Weights of a small transformer language model.
Architecture: rotary positions, biases on query, key and value.
MLP neurons of a small language model. Each row is named by its layer, matrix (gate and up: input weights) and neuron, and shows model dimensions 32-127. Each number is 200 + 40 x the weight over its row's rms, rounded and kept within 0 to 999. A neuron's up and down rows have the sign that makes its largest values positive.
A block is one neuron, or neurons of one layer that tend to fire together. After each block is what it responds to, as a language model described it from the Wikipedia text at the highest values.

L7.gate613,238,248,187,109,202,181,160,240,237,185,204,229,192,169,226,231,185,204,168,246,175,264,230,266,146,190,204,217,272,183,191,265,189,248,235,176,197,225,180,48,237,107,176,202,212,230,262,203,184,249,231,152,192,269,204,149,213,171,205,221,163,192,219,200,240,216,152,189,243,188,262,175,138,181,176,158,203,242,219,177,165,251,225,154,198,193,245,140,135,222,197,148,254,156,219,247
L7.up613,164,191,225,219,248,184,163,218,219,241,199,167,177,168,163,230,225,226,177,253,226,157,258,215,155,149,243,206,185,183,143,147,156,169,212,229,113,236,166,133,231,205,215,146,154,271,234,221,180,180,231,177,182,222,200,162,205,172,209,202,152,215,224,148,205,186,202,209,189,237,234,229,206,247,139,294,289,215,153,212,186,151,194,189,207,221,155,170,183,263,170,145,240,185,185,266
Commas, "and", "or" or colons right after a noun in a list of categories or activities, e.g. "research, mediation", "surfing, sunbathing", "Early life and education".

L3.gate108,215,197,194,152,220,181,207,178,267,133,194,145,172,156,190,157,183,177,215,236,204,211,174,245,214,152,174,173,148,193,174,278,179,199,181,196,171,150,179,256,233,140,234,212,178,204,182,149,187,217,118,217,215,135,202,201,175,214,164,162,157,225,161,223,158,123,247,211,167,241,192,220,131,190,213,203,168,173,147,200,210,240,210,211,254,233,145,147,170,242,119,231,112,232,193,148
L3.up108,241,257,183,227,159,168,205,200,211,146,199,146,249,221,216,203,220,138,144,243,152,157,208,287,180,309,197,211,246,202,194,163,204,205,190,225,153,205,236,166,145,202,159,125,189,210,229,195,275,200,177,274,256,237,132,246,189,233,241,182,161,177,218,210,147,182,205,208,147,128,181,236,102,248,216,186,200,196,174,236,181,228,173,219,217,203,166,181,190,260,97,231,108,154,206,243
L3.gate240,222,239,172,195,132,273,231,235,251,205,246,270,242,156,235,263,250,185,275,222,166,202,160,237,182,169,292,188,190,252,211,225,186,158,239,186,232,228,207,264,250,232,246,167,201,152,214,215,201,230,251,205,158,191,201,173,135,233,216,180,274,165,237,239,207,284,229,265,161,204,190,148,104,205,235,181,227,225,229,185,210,255,181,194,194,208,177,221,208,140,122,196,227,227,161,181
L3.up240,268,248,267,149,159,233,185,218,303,193,182,194,222,229,240,234,235,101,204,187,201,170,152,203,106,198,219,161,214,283,135,147,167,266,194,158,231,261,194,184,298,221,227,170,210,123,189,231,197,216,175,176,187,168,184,198,192,172,184,205,195,154,92,224,212,227,233,216,299,269,198,188,171,188,165,227,168,190,247,157,203,275,235,225,214,184,135,134,184,188,197,165,218,318,194,162
L3.gate352,177,211,184,164,176,195,206,160,193,220,209,247,200,197,199,248,165,142,218,153,230,202,144,169,172,173,186,234,276,282,220,248,202,163,129,119,185,167,224,193,211,188,178,321,248,172,194,229,214,136,215,246,261,195,191,168,157,178,194,191,205,190,173,196,157,244,186,306,256,197,187,199,131,266,159,235,205,186,200,136,268,174,210,232,154,190,223,148,238,212,191,273,188,207,235,120
L3.up352,155,122,235,169,194,219,145,181,173,164,220,225,267,229,223,277,163,151,202,177,208,158,175,137,159,229,218,165,253,242,162,184,173,259,188,184,198,232,188,137,257,161,290,233,219,185,230,164,178,154,210,186,277,204,121,165,225,225,192,186,149,226,171,156,233,252,195,250,281,209,146,193,198,235,207,188,205,227,231,138,262,114,256,169,129,168,226,129,277,177,221,259,158,204,181,209
L3.gate389,175,219,181,222,247,210,131,212,270,190,244,254,214,167,218,242,188,129,182,208,208,241,190,196,154,199,233,210,188,237,104,174,155,172,196,201,207,229,236,239,194,253,219,200,202,186,193,195,203,231,213,210,231,196,266,181,207,258,170,208,223,137,125,138,149,272,188,159,217,186,228,200,210,246,260,181,142,212,157,140,275,177,274,163,127,225,250,267,171,158,249,229,104,145,218,197
L3.up389,172,205,160,169,209,144,87,144,206,159,275,206,134,206,202,197,180,185,190,206,184,278,173,238,210,272,269,263,200,271,144,242,157,201,152,228,235,266,179,218,149,250,241,259,222,260,230,205,214,205,164,146,252,209,219,232,188,227,176,222,214,196,153,208,125,258,161,201,183,206,247,180,199,205,185,183,146,236,206,173,213,104,240,149,195,231,175,157,134,241,196,179,222,224,210,135
L3.gate456,230,211,203,163,282,194,181,171,214,196,228,207,216,250,193,225,137,135,201,197,143,231,219,221,202,215,174,170,183,250,204,220,256,221,193,223,178,155,240,151,143,222,221,183,183,205,171,304,227,184,237,249,191,221,259,184,191,197,199,196,165,178,200,185,234,157,231,169,198,208,206,179,197,156,183,218,208,220,192,227,191,144,254,156,215,144,141,147,184,189,190,220,242,196,222,219
L3.up456,186,210,149,202,165,179,274,209,273,157,249,149,195,150,228,250,195,238,223,176,268,156,184,220,189,170,205,194,189,220,199,189,276,155,185,217,152,193,179,222,210,215,255,234,228,270,205,253,188,143,217,262,210,288,208,102,198,223,162,189,182,169,150,144,222,171,180,186,157,249,220,209,178,206,296,129,169,238,154,156,191,216,216,186,223,171,227,126,206,197,219,198,223,216,142,213
L3.gate481,240,163,237,271,169,149,233,117,185,98,208,175,190,263,235,229,280,175,175,209,177,258,250,274,189,207,235,260,238,176,188,265,175,164,194,215,203,178,232,196,174,194,221,190,191,193,192,116,175,224,137,175,247,100,134,151,138,298,204,207,190,172,193,202,226,186,223,146,169,142,130,193,169,197,256,222,254,268,191,231,205,231,145,136,143,176,168,202,182,190,185,162,154,213,207,199
L3.up481,218,120,213,211,302,185,253,154,226,150,189,226,183,240,186,194,236,173,173,178,169,185,208,217,197,281,218,244,175,189,220,219,204,240,252,193,200,196,145,178,106,226,279,225,231,121,237,107,226,192,125,173,214,184,171,234,191,193,197,108,200,178,253,193,271,143,206,189,154,193,116,221,172,190,204,169,292,247,179,212,179,213,129,240,153,142,252,173,127,223,184,195,200,151,181,192
L3.gate519,166,205,259,242,200,193,201,228,246,249,246,213,184,262,196,206,229,190,236,194,202,224,222,292,212,146,261,190,126,236,202,253,191,234,132,174,211,197,153,247,194,241,212,232,170,206,134,170,249,197,171,130,161,270,151,212,194,144,279,183,191,277,206,179,213,129,167,217,155,153,195,271,215,192,277,205,194,194,188,152,190,104,240,126,231,204,149,233,112,100,233,155,264,210,230,135
L3.up519,240,189,169,211,235,205,192,213,245,200,224,191,139,270,210,264,146,162,202,169,218,131,199,175,183,172,175,154,249,228,129,257,196,162,147,240,254,225,207,221,207,266,192,175,195,202,218,174,171,186,132,253,206,242,180,228,245,230,250,267,139,139,146,195,209,185,240,223,154,199,126,139,222,112,171,112,244,270,136,231,231,240,231,221,234,236,179,152,196,201,204,234,216,183,226,233
L3.gate561,151,206,257,210,197,278,261,224,253,250,218,267,251,208,197,217,217,266,185,222,221,203,237,229,261,172,194,215,241,257,284,140,217,193,132,160,188,136,180,166,264,247,209,253,241,144,159,210,265,118,217,237,139,263,202,259,229,210,126,156,134,221,251,187,252,196,218,186,235,194,192,247,175,203,229,161,243,200,112,188,189,281,258,204,222,174,262,205,202,287,194,215,254,204,266,192
L3.up561,161,152,256,267,112,206,121,184,187,197,196,224,203,191,154,143,166,216,230,184,222,171,289,173,157,133,200,208,242,186,283,183,214,229,224,211,165,192,174,176,186,284,313,171,277,187,139,180,239,185,184,166,232,215,196,163,209,232,206,170,198,158,209,146,297,158,157,193,198,263,170,192,180,130,273,248,170,247,204,212,237,173,267,226,215,191,174,178,271,272,169,195,211,214,282,219
Mainly the colon inside clock times and race results in tables (9:46.87, 15:00, 2:38); also word-initial t/T split off a word (troposphere, takeover, TV).

L10.gate119,204,207,190,197,250,212,223,224,250,203,187,166,203,194,197,193,219,230,221,257,251,196,220,151,279,184,62,211,195,281,221,241,151,170,128,212,217,226,207,142,205,279,231,171,268,204,229,126,220,178,218,169,187,212,162,155,165,202,228,282,194,236,222,192,166,196,174,188,193,111,220,164,210,249,262,147,232,304,172,229,152,229,309,196,135,190,235,227,187,222,196,132,166,205,191,141
L10.up119,141,201,138,149,258,204,132,185,261,211,248,179,183,271,195,182,224,183,210,183,193,150,212,181,144,203,218,268,195,136,205,241,135,111,153,205,174,166,161,192,131,124,174,215,269,215,195,186,130,222,249,241,219,195,164,205,178,150,177,184,227,309,159,157,241,258,192,160,281,183,221,194,153,190,180,179,196,213,231,189,231,205,196,156,183,239,177,259,198,206,264,132,239,231,191,214
L10.gate416,173,244,221,247,161,152,134,156,180,151,247,209,132,172,177,123,183,197,247,175,206,223,204,183,215,215,225,110,124,150,205,230,191,236,173,245,212,174,206,231,172,117,176,235,194,241,183,173,261,265,88,205,275,206,107,222,239,185,179,150,196,235,144,210,196,260,153,168,192,123,130,152,203,236,196,206,127,270,203,248,145,217,289,182,133,243,233,177,182,178,186,184,267,209,183,198
L10.up416,178,224,242,267,250,208,246,251,193,170,177,259,162,175,185,254,129,243,174,188,171,171,223,109,124,253,241,229,183,97,227,183,216,210,179,246,168,236,241,164,197,158,215,244,203,180,266,202,198,233,275,146,197,126,215,199,187,163,247,208,99,202,154,183,183,228,177,249,187,191,192,118,283,220,256,184,187,189,244,178,155,207,167,191,218,150,278,206,178,168,196,258,178,218,178,196
L10.gate420,141,247,174,173,287,179,251,132,229,198,216,163,193,237,216,196,184,190,229,269,228,184,187,164,184,193,228,208,220,248,260,204,225,198,172,197,160,223,216,247,157,275,197,168,193,180,171,273,221,135,283,197,256,168,200,143,155,160,136,221,179,205,195,170,215,236,203,232,175,187,236,236,252,197,223,209,171,188,196,205,205,224,204,218,189,234,219,234,186,208,161,113,180,218,253,158
L10.up420,261,192,244,215,212,167,157,159,174,216,248,207,154,196,180,193,161,194,164,182,208,276,250,187,203,239,146,176,228,228,187,185,131,215,146,185,224,238,250,171,245,230,228,199,178,225,145,216,144,214,219,228,205,240,205,181,104,200,233,196,226,150,182,139,178,180,98,245,274,235,153,170,173,232,202,189,151,209,166,228,180,138,252,275,213,172,147,241,198,227,186,136,189,311,172,248
L10.gate427,182,162,223,175,223,144,172,276,250,255,276,162,159,250,162,212,214,155,158,256,239,221,121,181,180,177,236,300,159,178,190,194,241,211,173,148,250,148,229,248,179,192,188,168,211,255,205,231,201,189,162,138,214,200,227,157,199,201,179,226,221,144,149,207,211,191,159,93,190,222,190,253,215,273,233,261,205,158,161,173,216,200,184,195,178,244,241,173,241,259,242,227,163,148,163,197
L10.up427,247,131,160,208,175,187,255,183,237,176,198,194,228,239,163,189,219,159,190,167,148,221,242,190,180,247,163,231,220,165,133,244,224,193,180,249,187,197,210,157,152,193,207,154,226,191,194,226,211,191,184,234,247,188,155,137,280,148,272,122,166,205,157,146,279,195,105,171,244,181,201,236,184,164,240,139,221,177,186,188,213,167,229,165,167,187,232,211,213,131,197,236,174,223,225,268
L10.gate461,188,257,166,227,126,172,277,197,194,154,122,176,219,91,192,180,202,260,170,216,144,255,206,222,230,191,195,173,203,140,203,151,220,265,202,180,97,221,241,139,188,233,135,198,186,223,274,198,168,183,203,178,238,182,183,174,186,193,162,227,242,210,192,240,219,212,212,213,179,134,182,187,217,150,190,149,154,113,141,237,169,145,175,256,164,161,186,151,183,205,225,166,170,224,208,186
L10.up461,209,197,184,225,252,181,256,124,213,228,190,157,259,271,204,177,136,170,236,166,191,137,195,247,214,180,227,162,266,222,230,207,200,180,239,184,270,183,189,230,175,154,226,176,219,231,208,126,221,195,199,214,225,213,229,277,201,175,243,228,150,196,188,228,210,205,236,209,189,143,132,164,213,251,206,222,279,224,207,168,164,257,233,185,129,212,166,196,158,211,207,171,276,155,123,173
L10.gate487,232,273,193,160,276,188,277,180,250,304,245,251,203,180,188,190,157,147,207,190,238,222,156,182,189,157,177,220,197,254,168,225,192,253,213,207,165,273,211,161,126,211,255,166,181,161,176,253,157,197,169,165,229,201,198,265,166,238,236,279,233,163,218,189,230,201,189,170,185,239,160,161,203,234,223,193,210,193,186,173,220,177,143,223,175,262,267,220,210,141,241,162,186,171,231,190
L10.up487,202,230,173,159,185,201,201,183,242,180,219,221,222,223,187,214,202,235,220,188,208,179,226,166,181,197,125,182,154,230,200,165,220,129,185,254,146,224,209,152,209,282,255,269,212,258,191,126,261,129,234,181,130,162,219,241,216,188,148,165,195,185,176,249,222,213,193,192,212,191,203,218,156,168,220,232,130,207,164,208,251,262,175,293,190,210,203,197,228,213,197,226,137,215,187,161
L10.gate587,250,265,279,277,211,117,194,111,212,188,213,183,244,232,197,202,167,177,238,197,172,121,167,141,204,191,128,179,164,127,187,220,197,262,183,220,247,254,274,201,210,182,121,276,213,140,189,203,249,192,209,172,188,252,210,172,165,197,205,265,154,253,172,265,251,246,123,171,285,163,172,185,207,167,155,168,121,177,142,175,150,190,212,200,181,194,240,177,221,203,162,218,202,191,247,234
L10.up587,215,235,187,277,205,114,188,256,175,211,162,150,178,169,215,246,157,260,218,215,189,135,231,129,154,166,266,213,202,208,212,216,174,223,212,198,225,187,171,158,145,218,177,175,230,231,113,201,243,222,227,175,245,187,218,164,217,230,174,195,210,200,178,221,190,254,246,178,168,177,171,217,166,232,197,188,187,150,251,118,180,236,240,184,140,146,116,217,210,249,226,196,269,278,191,169
L10.gate615,116,228,224,240,207,184,143,196,268,228,217,219,272,172,200,262,210,217,209,211,200,212,159,167,154,156,191,193,249,228,150,205,152,264,216,155,162,161,218,168,193,158,214,180,235,178,154,223,160,256,151,165,280,224,218,203,199,205,161,192,173,215,105,97,200,178,152,198,255,179,154,140,202,264,288,282,236,235,205,235,250,182,206,237,167,188,181,287,192,215,228,181,260,199,191,223
L10.up615,220,218,222,170,178,197,225,140,213,246,195,155,247,185,235,246,180,219,228,188,212,216,156,115,168,197,158,142,180,164,199,165,223,138,182,181,221,171,138,212,138,264,145,218,158,221,165,239,152,195,253,230,182,178,107,189,171,189,218,208,221,194,241,160,278,155,162,215,179,231,234,153,276,272,284,221,181,137,286,190,204,186,155,264,239,189,206,189,240,271,181,170,242,230,203,205
Punctuation splitting digit groups, mostly colons in song lengths and times (4:37, 8:30), minute marks in coordinates, thousands commas (1,000); also some clause commas.

L3.gate11,135,218,286,191,175,141,248,149,281,101,146,238,270,209,265,190,87,205,225,93,202,186,157,213,135,246,236,274,223,163,177,209,158,224,246,184,212,196,254,269,200,177,278,254,231,217,246,183,247,199,281,180,203,256,176,139,221,194,205,301,247,189,184,195,196,250,251,263,208,192,215,217,198,251,210,217,224,181,145,196,225,154,208,173,131,204,254,180,195,110,232,209,182,240,211,145
L3.up11,183,185,198,196,193,185,224,146,223,146,245,226,213,202,225,169,235,216,213,116,179,209,162,209,133,233,223,191,227,206,184,210,216,189,187,243,145,171,187,262,262,239,197,159,247,149,235,220,210,193,167,171,263,266,165,162,235,121,138,203,182,266,206,194,194,158,243,244,269,236,160,152,194,227,103,148,202,166,156,207,149,209,180,238,180,257,227,243,250,198,201,242,165,277,205,167
L3.gate119,170,186,170,230,188,274,198,198,164,172,181,187,213,170,171,196,126,266,215,213,129,139,233,170,179,231,255,153,210,210,278,156,226,154,215,212,138,144,193,172,159,195,169,182,137,161,220,266,211,218,159,148,155,225,217,205,229,207,256,241,154,87,261,183,130,144,224,240,140,168,178,246,192,216,215,174,109,212,193,213,188,165,175,202,271,191,138,215,216,151,157,140,192,219,213,242
L3.up119,176,231,187,224,182,145,219,274,247,230,241,173,173,159,173,225,174,197,214,190,140,176,180,175,228,210,133,228,193,124,131,209,199,267,118,177,124,204,218,205,243,149,167,207,144,178,158,145,111,136,178,141,181,132,148,151,309,179,121,158,194,258,285,194,139,185,197,148,226,188,225,135,230,253,190,222,186,194,219,208,276,182,219,197,234,177,249,238,195,215,214,167,237,230,165,183
L3.gate162,240,258,172,229,197,207,187,174,221,208,221,189,205,183,249,146,184,320,140,250,176,236,251,225,171,229,190,176,222,167,180,240,176,213,241,216,113,263,205,207,230,223,106,217,148,239,259,202,225,168,243,179,185,199,171,228,271,205,207,267,217,186,226,134,196,309,196,209,165,217,141,228,241,249,189,205,113,259,228,178,189,228,209,189,180,191,196,161,195,183,178,203,215,205,184,195
L3.up162,237,193,191,175,205,172,228,174,157,224,191,192,145,112,175,78,114,249,223,198,199,184,185,272,211,227,184,207,197,211,188,178,139,224,277,181,148,202,156,182,295,233,228,254,124,192,249,251,153,236,181,155,243,148,199,143,227,186,144,206,173,168,229,179,222,249,203,246,140,208,275,220,275,186,101,135,149,197,224,275,133,145,178,174,146,202,214,158,233,184,196,201,201,176,177,230
L3.gate178,211,244,239,250,197,132,252,196,197,209,197,123,202,210,194,254,207,208,209,224,258,247,184,249,166,184,179,220,253,150,198,183,183,224,222,262,171,223,184,260,142,289,130,237,184,198,224,133,206,191,264,180,156,246,201,226,269,261,245,256,243,208,247,184,174,175,166,204,254,194,253,158,262,216,206,175,157,233,218,237,155,190,184,196,193,177,263,250,153,135,184,233,215,206,141,147
L3.up178,136,260,217,204,263,167,194,167,82,153,186,216,253,239,172,152,206,234,173,128,143,226,138,191,143,126,288,228,182,260,125,144,186,196,211,198,191,189,178,262,223,276,229,196,163,175,214,153,159,194,169,198,186,252,170,191,242,200,216,230,244,190,199,229,186,275,236,130,242,191,171,126,230,261,155,203,229,235,201,170,244,228,157,220,198,236,243,246,166,149,246,136,310,280,173,190
L3.gate277,182,190,160,213,163,230,163,154,218,239,174,217,172,160,222,224,234,244,125,184,140,185,246,162,182,193,180,259,238,189,226,199,162,183,142,138,208,140,229,192,231,232,166,197,251,222,232,152,160,141,195,186,220,174,245,201,265,209,243,180,190,244,204,100,227,137,146,236,150,162,152,173,201,265,171,186,166,137,260,227,230,194,213,235,252,182,240,155,228,220,191,202,292,224,146,178
L3.up277,163,208,184,216,107,209,220,169,176,279,144,179,179,136,244,250,252,283,138,200,183,186,243,191,207,120,245,175,249,188,212,170,240,259,168,232,208,188,241,279,178,244,128,163,215,189,194,226,191,160,175,145,200,189,254,187,218,235,248,172,186,257,212,216,194,191,227,221,166,195,180,147,240,202,246,204,198,173,214,241,191,255,231,196,222,145,207,158,255,212,163,161,258,267,158,193
L3.gate407,163,243,133,110,169,269,182,172,162,253,214,187,119,219,194,119,175,211,213,214,150,191,196,177,229,219,216,227,220,235,169,173,145,113,121,197,162,234,219,233,194,195,196,228,176,229,189,180,196,224,154,230,259,175,236,158,196,204,173,140,157,263,180,156,184,238,233,166,245,171,193,125,190,255,180,221,223,219,261,244,138,260,192,193,247,214,166,205,264,170,174,241,172,290,311,186
L3.up407,258,164,203,249,237,215,163,200,251,200,158,131,194,217,147,217,157,199,232,226,146,249,234,234,235,154,187,252,272,281,253,180,122,160,150,171,150,223,259,230,270,197,169,201,232,140,245,145,155,259,217,159,210,127,224,236,131,183,171,177,197,263,238,148,167,197,217,191,217,201,170,140,175,274,174,196,165,203,220,187,169,155,210,241,227,196,183,193,196,217,201,245,153,234,226,189
L3.gate534,162,206,172,207,204,201,253,239,230,196,204,183,221,163,177,174,219,268,194,214,167,132,252,153,146,201,132,165,230,225,221,161,196,189,202,178,183,187,228,167,250,154,213,249,216,259,179,189,200,195,201,199,281,231,257,173,215,159,243,190,227,192,204,86,238,173,105,199,150,218,115,146,252,193,182,130,154,185,249,195,164,272,203,186,250,201,220,203,210,194,221,280,239,229,199,145
L3.up534,219,104,207,180,267,196,202,202,239,251,185,270,201,160,152,195,219,315,166,292,122,181,199,154,161,239,183,181,158,168,260,112,245,187,123,199,166,144,192,257,195,242,129,224,270,232,186,207,256,131,148,210,222,163,223,167,202,130,240,220,186,205,237,214,239,135,289,244,141,223,154,144,245,221,163,189,238,228,269,239,196,256,164,226,209,173,224,200,200,215,174,202,189,200,256,247
L3.gate703,221,199,247,211,153,119,194,187,234,182,225,169,207,197,232,213,173,224,204,224,231,188,206,227,220,212,210,253,187,203,249,231,193,170,209,236,193,189,142,183,242,319,231,239,197,151,237,184,157,249,212,239,117,197,237,167,182,178,215,195,205,263,250,226,147,208,238,180,249,199,254,173,201,196,157,209,111,231,174,219,240,206,183,238,218,217,206,299,171,227,238,225,231,156,207,178
L3.up703,184,232,210,155,206,176,203,153,231,125,150,178,190,187,138,154,105,265,220,223,226,200,197,234,167,207,273,219,248,213,208,188,162,197,183,236,165,222,177,274,209,200,174,201,189,258,267,196,228,309,250,222,160,194,190,189,246,153,174,270,200,282,199,195,178,196,215,142,207,202,205,195,228,194,237,247,237,245,143,166,186,126,220,268,186,177,242,209,202,131,246,188,267,242,154,123
Commas and similar punctuation closing an introductory phrase, mostly dates or time expressions opening a sentence: In 1995, On 22 March 2010, However,.

L10.gate51,123,213,240,290,201,189,208,148,221,193,201,172,216,229,168,180,229,224,198,205,255,133,141,201,212,221,201,231,189,196,203,234,213,185,204,199,261,290,154,82,210,233,236,190,211,236,204,121,241,191,261,135,161,147,196,220,195,219,176,127,205,230,180,249,134,235,254,203,184,214,156,176,201,154,278,166,167,209,196,208,215,159,204,172,189,162,220,185,180,195,190,212,189,80,232,222
L10.up51,151,171,249,213,251,234,134,159,183,202,266,254,208,160,168,173,196,198,208,167,275,170,297,200,148,139,200,171,230,185,148,180,211,196,208,240,224,163,262,270,121,279,259,204,269,145,174,204,208,203,108,233,221,156,254,152,190,129,192,210,214,217,185,194,216,105,170,185,180,232,166,240,264,156,178,226,280,214,231,220,206,158,158,190,233,164,281,194,122,225,130,221,178,224,178,146
L10.gate74,196,255,161,165,165,174,158,254,220,269,205,244,200,260,193,113,127,194,222,154,147,155,231,184,247,179,177,179,195,156,168,225,141,205,193,242,274,208,126,157,198,193,145,220,200,164,234,260,183,174,219,105,217,220,156,183,233,172,314,198,211,219,133,192,172,160,151,206,202,192,180,134,236,237,109,256,157,176,204,234,172,190,176,153,235,235,197,187,255,164,272,137,277,256,235,204
L10.up74,245,236,142,207,244,230,203,193,114,218,236,238,265,167,142,153,151,207,205,146,171,239,261,145,190,170,162,96,203,171,213,262,249,182,257,182,167,178,177,209,179,202,197,130,206,184,285,200,166,223,170,174,165,262,148,209,207,158,177,236,200,191,173,231,179,220,191,252,197,216,181,162,157,208,198,238,198,162,253,218,192,161,249,201,238,223,297,192,199,226,165,188,220,261,171,181
L10.gate156,220,182,169,142,207,206,217,138,206,245,147,173,192,233,217,224,262,174,160,134,204,194,276,181,239,179,235,221,234,209,173,244,164,312,224,220,196,182,231,180,143,240,139,195,136,200,238,209,212,297,197,188,235,200,248,168,118,239,170,130,196,242,215,227,183,236,179,155,166,222,188,148,225,215,145,159,150,195,106,167,167,244,225,177,172,247,137,197,164,134,238,184,273,201,182,237
L10.up156,125,210,146,187,207,214,109,178,156,232,151,193,191,227,203,238,171,191,234,176,229,188,259,198,184,200,241,247,259,215,169,137,178,230,205,233,244,125,233,154,214,243,164,92,176,193,158,200,162,221,197,157,192,200,225,167,224,194,199,196,155,216,176,215,218,218,235,206,154,226,191,182,235,187,220,189,179,186,177,268,122,222,239,243,218,107,199,189,204,150,187,233,147,180,259,230
L10.gate223,259,283,206,147,187,214,172,135,217,175,278,239,258,198,234,114,204,238,242,236,152,149,301,190,240,146,239,201,197,202,201,198,197,164,191,167,213,177,241,165,127,135,274,149,270,203,187,148,161,208,100,200,190,171,138,193,215,161,238,253,186,156,125,268,189,218,268,173,275,200,229,142,167,241,159,214,224,249,190,251,246,148,143,192,224,195,173,183,197,203,260,267,186,208,272,151
L10.up223,155,216,247,244,266,128,181,227,192,155,194,133,171,190,152,203,215,218,179,189,160,154,173,225,225,165,217,128,187,220,274,177,211,213,219,179,299,161,206,153,125,202,236,182,142,203,243,255,212,175,287,207,242,133,157,229,203,206,192,134,180,197,230,173,229,170,98,215,233,170,198,134,235,242,199,238,174,132,196,259,188,210,245,195,249,235,218,171,195,244,223,180,236,149,149,180
L10.gate326,192,174,198,254,247,150,221,222,134,276,182,160,242,208,245,181,218,220,198,216,207,188,242,225,221,181,184,152,253,239,259,232,248,274,232,218,243,237,180,203,167,214,190,176,208,163,175,180,207,223,200,178,217,205,215,198,181,168,214,209,213,127,231,149,227,226,140,168,208,176,174,191,181,250,291,208,195,214,217,269,125,152,216,181,245,104,158,207,230,195,235,153,242,188,113,194
L10.up326,227,235,182,140,193,141,227,221,154,209,256,248,238,137,224,158,162,160,133,246,176,177,205,173,234,267,155,189,237,198,218,211,162,220,240,237,213,203,185,197,221,249,241,202,134,171,264,162,175,211,186,190,232,162,250,153,167,148,221,112,254,184,86,170,249,259,194,152,159,226,142,123,193,246,154,256,184,178,157,227,196,230,175,188,176,201,160,204,198,149,215,265,224,142,225,296
L10.gate356,231,245,182,271,164,184,165,251,184,243,248,270,182,211,209,184,164,131,238,157,192,209,220,172,192,147,191,151,245,215,222,251,136,241,233,234,208,243,144,177,179,188,218,181,201,169,181,230,186,178,230,217,185,266,209,189,246,222,185,242,184,186,122,223,226,281,139,209,214,184,257,161,216,179,214,260,151,217,214,200,133,204,163,238,208,138,345,139,194,247,192,188,226,235,176,154
L10.up356,162,174,243,249,205,133,216,205,203,145,180,207,212,228,208,173,148,237,164,252,133,129,208,245,135,210,195,217,214,185,245,173,190,234,189,225,222,230,183,140,217,208,177,190,194,188,162,150,288,188,201,164,204,219,172,194,252,191,287,113,212,158,192,218,226,219,165,185,251,87,240,178,197,193,227,213,195,139,192,197,233,220,136,156,200,253,176,279,175,196,154,233,153,159,254,110
L10.gate482,200,171,225,224,214,247,214,204,193,229,232,130,224,169,308,182,193,265,134,273,192,196,152,150,204,196,232,161,228,145,222,265,149,262,303,141,158,303,169,187,142,162,208,160,249,255,189,191,225,213,253,212,251,144,170,193,220,189,248,224,223,151,187,203,238,171,193,116,221,209,238,81,231,313,201,228,225,227,157,226,167,222,162,203,185,243,283,183,185,264,161,171,229,269,142,172
L10.up482,252,199,226,217,180,147,182,224,179,184,174,129,276,199,181,221,201,277,96,233,142,147,210,154,160,237,118,206,227,239,229,203,257,225,207,304,245,180,217,180,269,282,244,225,158,180,226,179,178,246,175,219,231,130,205,211,218,254,187,207,127,223,205,177,255,225,265,193,156,154,167,240,211,210,236,282,152,258,136,178,196,204,190,241,219,248,191,195,213,163,226,238,212,248,203,176
L10.gate521,283,237,194,208,186,138,193,161,241,119,248,226,185,204,257,150,213,174,230,205,214,181,265,218,183,134,233,178,222,149,179,193,248,225,227,255,211,128,248,190,240,192,219,151,228,203,186,225,275,174,269,188,202,212,236,209,171,211,178,203,227,201,165,204,232,205,179,188,167,237,217,164,229,271,199,125,183,191,227,273,196,240,217,200,176,244,232,216,147,183,205,225,209,173,265,243
L10.up521,206,205,216,212,198,250,198,120,149,223,271,160,193,172,235,132,181,188,171,179,213,199,179,229,148,190,247,255,208,157,141,241,222,210,188,209,153,237,233,137,193,191,247,212,176,183,164,240,295,205,186,154,223,195,204,211,219,208,307,116,266,137,182,169,222,167,162,181,224,169,196,212,183,185,199,179,225,255,114,178,200,131,205,217,181,198,203,209,222,201,156,145,212,149,178,191
Commas that interrupt a sentence after a noun phrase or clause, starting an appositive, aside or new clause: "Emmanuel Music, a…", "five and, by 2013", "Olympics, but".

L7.gate0,197,170,189,218,205,210,142,240,216,224,118,181,252,141,266,194,245,205,230,216,262,153,255,245,198,190,184,202,248,184,271,138,141,241,193,171,224,157,204,190,214,268,149,170,166,196,289,191,196,174,208,247,217,270,235,231,256,161,241,253,228,181,175,201,263,229,177,174,217,206,206,141,196,216,235,241,220,235,252,146,188,231,178,137,241,218,242,164,217,205,214,209,144,195,252,248
L7.up0,233,254,244,133,146,149,203,136,206,230,173,214,237,147,199,132,192,179,180,289,195,134,196,187,203,192,168,214,138,133,213,164,110,196,193,162,252,213,212,221,113,226,249,211,225,308,226,172,205,256,260,204,158,196,178,121,231,199,162,194,241,219,172,206,214,163,198,182,252,220,205,184,220,245,251,192,222,242,190,159,182,227,209,170,212,185,196,195,209,240,187,194,179,224,179,167
Word-opening " t" or mid-word "v" pieces of words broken into odd fragments, e.g. t+en, t+able, t+ournament, cur+v+es, sur+v+ived, Har+v+ard.